config.yaml
rope_base: 10000.0
qk_norm: false
attn_scale: 0.0884
init_std_o: 0.0
init_std_up: 0.0255
grad_clip: 2.0
schedule: "wsd"
doc_mask: false
train_tokens: 364600000
MLP neurons of a small language model. Each row is named by its layer, matrix (down: output weights) and neuron, and shows model dimensions 32-287. Each number is 128 + 32 x the weight over its row's rms, rounded and kept within 0 to 255. Numbers have three digits each.
Before each neuron's rows, "raises" lists the tokens whose logits its output raises most directly, leaving later layers aside.

raises: "e", "ly", "lyn", "han", "las"
L7.down1507:115095132112119162141123129141109185106161095153167109117126107080124112190043140131110120145145128131039119116101134153116102127115117096129087058103136150051135089132121149161156166189116108178161097110129166159114142141138104219115096123135182121071075138144087110136137137154120130125125155135109181142171107101095135151150087109137109133127084154180115110167143122198106198176154111124157058207149099183151160113155094181116173114152092140128101180177135112164130136132103148179146114119109095123166120122122081102181133131187159168144166117125146097134081111134127118162098135122111164171089074206064105152146086122132106179146140143185103168175187162059135155113199127138133085133145145145150136133156118118167094194100192131142107098104140190125140112150075138

raises: "present", "rivalry", "2", "curr", "1"
L8.down800:212140151152098148199056132140154072119097139113136142192146106136046117129222136140144149113089127143086159091087122164038118115130168110125181182121170073041139160108161091146196147108187129114144143104118172130099173151172125101146088087151128129128145143069174134149144093133124128082076137133113089131155126115112142155164175100169160160104124133164126179056137122128158098155104086055133119141110085086098093159110092101121121172131097112123129148129085149103142157179101186154127105133118135072174134156124122159105153144138106168124095182178137087108093125127154129058172108154187102078134128138111082096105115168061129159121114147105113108154080124132146086126135032115127076114135067126104065196090097116119095175173119076156140101118112124099140042170169139

raises: " if", " each", " whether", " when", " how"
L7.down1194:063154145135173168131130154024136091143177129126125166141130119135102105158127110140135141131173149139113172179100135093131134148116171118154081085123139067127105139100124037113130108141169133128160152098125148118191152076126097127139144136046155127104145096116117116095138110139142103168111127091095127171135143052111190110092123134057140162093231113126119142138092076072128157135146109238081167084108140099111097112096110133074141157112097128123125126095159102153123097158098143179101140126129106125109152100132100145182116128140137088133103218203165132103157117129127088121151086081131111112114168097149146077118103136119130095138117098111174135125097101161095082059172140155148127094149088140083169131160150162119154067167093142159090126107130121139179132169124076

raises: "e", "son", "round", "a", "iller"
L5.down1179:103130091141167142126133162107144109138117148140084137159149124065105164124092170131100099144088120235119065039137071116193080111120094150170206132155143159120158125148120123086131101172128117166136117114086120193131087142138071074092150151196140065137109150163147161153104123079104137089151121154134136198117060158186139168133128120111075087085131127151149161085130159151156155175116132167123086148175108127166165159108186085146157105160158113139151150126116114078140147118141055085100131148149136154129144183078147110142142154129159151102126165133190084114152092156169063157173104121117179109123154092095113124180093167128113057117209133162072125206186150074161079144137131117196094162158148157132106142138146172188137154183082170150154140127178126124150129125161109

raises: "ions", "ion", "ia", "s", "ian"
L5.down31:164105134135149095135134124135104123108117108123129163099132100055150136084137157145101145189140134087120127171100169108087127152100131116151137120156131092076105191081103149150120163082118187135214109182149159149139108153106117112161114097086134136141094162202123148168115085137083190156185140071083119104176186152114125121105131178081137146187162160178104184085104084102138064186115120114088148130135101151117101123145173177110118151149125190159082156106130127112192058165085121151133135125102147110096136147137133095107153156136159142145089162119160125182137135115177100157175096153140105136087107132114066202075150107076160142146110071107166133140158145159136141090137165147129096134173139140100070115144103124154127144135119120127178092158183181105098115066054143

raises: "ed", "d", "ended", "ated", "ado"
L8.down1197:157178131143094115125128124073103135143173157128172105183099157185134139172124118114183153147074163143106061106086113076158101094148176107135061141110084068176135154098093162119124130147190160174103107085159069142168093145207141098143164123136133137110068126093139157128135092112151149104144130158140105154115099105097077147122068181186117083157151092152115202129127063163145116111152072172156106144155127139080080075086112068121126146059108118116087115157139148097082071101193153119120133118171156107145191081173093071103090154137121090118130177102126152134117181145134084134093091116170120133119128114164110153094119122127185194142099098165141113153111137099103160111143102106170122123095151127134140183171159095133105149097106192143154062155112157102112149105112128

raises: "\n", " ", " The", " D", " B"
L8.down51:103145129170137101100144112098200130099190077208107123035129154132113142114202123102077129161124114148120183110109068091094144087138163177114149134140121108132098152092128121184165112110105087132195134089148156077152157129111101161097048121173088102130080097137177144153095177145127122104056116135118160116110149101162169146138086135141138134151118091121091147159130112154110120141168070091172126097158134141111169131126080128115117155123158162169096127112138180094151124119137123107208071162149069195182138124180167136064161106149157092096118162110090104156140131152163145146101080121058175160123121151155170165156099127124100171093101142187200121071120155164212135140131147106160149095141093150137123123168129142136090091178137146089152119147122158080138125166113100

raises: "ding", "dy", "die", "der", "ance"
L8.down1174:148172155108037079108145127132180141154161201176081120128153130114135102140047106119126193130116157158103087080178106161169134135087112175122103147156162094133148107081126110133141168120145163136049149177163104124174125129173124116202128108225109112120161073152102199052066098121130117122174111166165140157148144105197118115150103096098090094198131091123138160096099130101142119153143075168144123171101124180112098050178103111136096154105057131167168136139097111169162122133172081148172112107117121161145103106137142130105080153129119060133093142214077113163140166134150102091156131167106070095132126104137143111115099113190120094175124145205135075142127189124161119150124101168112146118145167098139124079131117120125150143082086159094115117105113177123151044139107158

raises: "2", "\n", "-", "1", "0"
L5.down1008:118115038162111099149195183096105147140154090129171112084159153156167134126031142144155117121065138137077092133133127141102128163123120116140186136149112126108116158158131113135126134115115104152094115131185137163161128143095134148110159151127084102134102138054179163179135133142093116154106162145145147114161128104102171141122197137089171177210123099109148097088100125129134081142188079151111073146179123129057164102131139097130125114106126111122098139104120160106123083170136186093134112125152096114153153113093062131180130146121098126063089115207052079131112113096132126113145119157098048105124073148145172084135129141134070080105116189092148175102082142090133132186090183098115088137099141104090134089132148119159112192125147077194059102098120179134127136136106144

raises: "IN", "AC", "AL", "I", "O"
L8.down1469:131088127123096177103111170123075114170111121091152157150130155163113088149189135161173114065093148081157127073116160188195133125148158097131113174100094102138104125110153106103117165126066103025124131051131096080083180101077045157103128146168128097123128157200141168113105121151149111080113128181146131104154105159079137124134097140097164072138103095160176116194163154167170142108100106105113154127129108100131118169113133118111168148137170115107106128157098149137070194082138168141156149107148145091140137116123106145136165164117170118174067158159164123166084138134117159114146104130134139089153151137103153078108112129121122094106145144137052065115150119103137136088129248119131177165182077117073124066102161107143165122206131141077101101122158146104111130115135129

raises: "ance", "ding", "aged", "th", "ment"
L5.down8:117125152126154158095165164104129087118126149146105094071137086113166152138104070117108112056081145100113099126116156104113127058160145126168145097138121107122147129100102118126139132128151164108079125133178068095079137141158175148146154080149093074107150093170152163089120124078125132110113116123119118115048159122112127159134151118158145102142124122151086113156153103131103175151094160152121120083116190190145129075103129063174153147090160150114130099125134175151070012126059079075126096115092122129105104100146135116125090091065143130090126086157146145178105097162109102087105136148106088109148143132107178072127114024138142150108185157132151133086159119092163115121071118110048073159069150108129119129150120157158109152149123160097063194096114095116124152093142116

raises: "shire", "i", "ius", "io", "na"
L8.down131:172115133093110143106142084098164112177102117107121084133135150113148123151042093188174145139191096111190126148076093158158140146146132135122142087144115194130161097147089083103110165166195140146094176071148126115156152133079112122072210126182152138170123125091104132127174133137085089088127146116116143103124120084191107127115136123126123158179153127194117105149135104128096107181050125155177132124104098121095115083170132196089099101110066101194176097128150135190093182135127188090147138097119152099142112115174123148169111139142169147106144116137130055155124186162124121124190188168114099134126171093157160161151142133097089190099101149107150128086195158148193139071085111122097127195172087127107161115125108099152080114091163101125108070089100079142102118132086170

raises: " that", " they", " she", "ally", " he"
L7.down1223:157169127195169137145133141140171147145113129119100138091129102114085105188120100108173167085077140070100179116141130073129141164139117148071134130119161113096125131124095163181161105164143081168180104140081131092133142126138105107130163200082135175155116104105232095113154137111156101207103068128163160085141139093138120134126103177100158109101097219161124139117107061140083136142159203110097124055117121151080129156078104108066204120107134189140152154141110138135129132095115150113137097103145153159161128115123183181155196109150083173118124149129087097129122134156151112078165140118142177140107149106122140085135164103088117160108132076111161106171154113124156121085141127083203139132103101161113128100111119056133109098119134216127128085095126115119091101125090109

raises: "ho", "ha", "hat", "hor", "ze"
L8.down1120:136153145166168105111129065082183151168119143148143106129144165162165127155070118068128076069083115125071065059080107115135176125201092123138111123113158150077211154138104123189170135142118154140156108143142130080137118064069156095124137110105106136116135126086113068083123155079161128145142151088156052123096084138189115104095100126094164120117081118150186146153090143174109135145171143113126131158053133142126177097133092182156144144122087113131138204127158146144153117082126142129178064083167146079122163095130108104064169157144184138157155160167163075105099091075066148135172169132145093089129130143165053142168138106108137141132104098148132091107165183115147130107147078145154110108159105156096116081151133173149144129141125152152090113092078141136128178168107123

raises: "==", "===", "Demographics", "Note", "dge"
L4.down626:143115133101170164163102124105144105122107095150122125126096141130160145092138182119144149130124164167136114090126144124087072156143123060153151113113140122143064122178092171140116168166198083128108135173065147164193126154148127088161080122096149154095099154129120070128076064124024159147088136157079132127136146145177119111161179082081205135092146147177084143094112111149138171101119145119101141075171162159105131112132116093138115151127129119091168160116048166096136122090065123122144134199102134116148145127114150094167043128181130134118110186120139119095116127118131140127064132200107154093099160163147141140158148083086134135186153162145060117172134186114176125104131148124148096044139125072079148196097118110119102156139153193156128144070119193112121088138169121

raises: "our", "ence", "ue", "ification", "fer"
L7.down390:098062119126166131154131102125150118114080088155135147093114050154149069124150149141137135133149075107105081164172113110201147084109187121162087174104137089095140107107148107081113135195096144198140182188140149093149112099115109105133115107165107180150090159186079124093196142094084107111083141139181115111127160113182104154186156116196149111069170082152117115111130100120052137110156118154126206168150134122124165137090149114142070143153182176154135125178146126088110128128146144158086147129139134170124187080109117136114077196117122118145095115165150125103156129061116104159052152156125128143105113116118113139104126108160100119090064153159103144152126156136119127081103144113221154170133136135118146124167127137152151147122137172140136088085082127160134131168191166

raises: "ie", "ies", "ian", "y", "ica"
L7.down328:136076176162081106160155083122167168156080097120132116050156094125122051102148166149114105180075127114134141081131130058133139130074145132178130136146092131185119105121095145134055138122112158125172148181131178157116074215099088149135096112067159125112114106115105091116155133105132180121109142088116116103117173133074099100153118138127147114146186132135145119122194092133132120135152163108095125109163096100100120143150143107144148132131151153207049107124117188159133125131165180155123116147159160107187082179144173098108075152141152143091145121154116148131106126086155094132154094104092095094101129162110127118112142181109112171119106144126150053132138088173102157114118152106133124110131069151145124148104127189109118121089144140071113069087111168073110122092083128

raises: "i", "s", "e", "ants", "'"
L7.down854:149076120112099238131158125059072160117130091104177173175128157122125102095128163167149071123131100184136117111108109192091162127172102115121154161116126087101137148137119145138099158072099134124070046146098135169127095174082148140093129154134124151211153123156140033151152153120101114148101147078119122146122160133135154119117080151090093116170110108159069117154162124138134149165116124142112082148101111137117105147136137151130132068103148181139139092127120109124115127105128179156158074169087194097163134130159091112136111108142118245123131099112073111126083136160151153158192058121190123094174162117140167119173108138206103165079143108157112120167133133127109123153084135134156153111062090105176083133185092075088134163119107182124133135110160155055158150146121136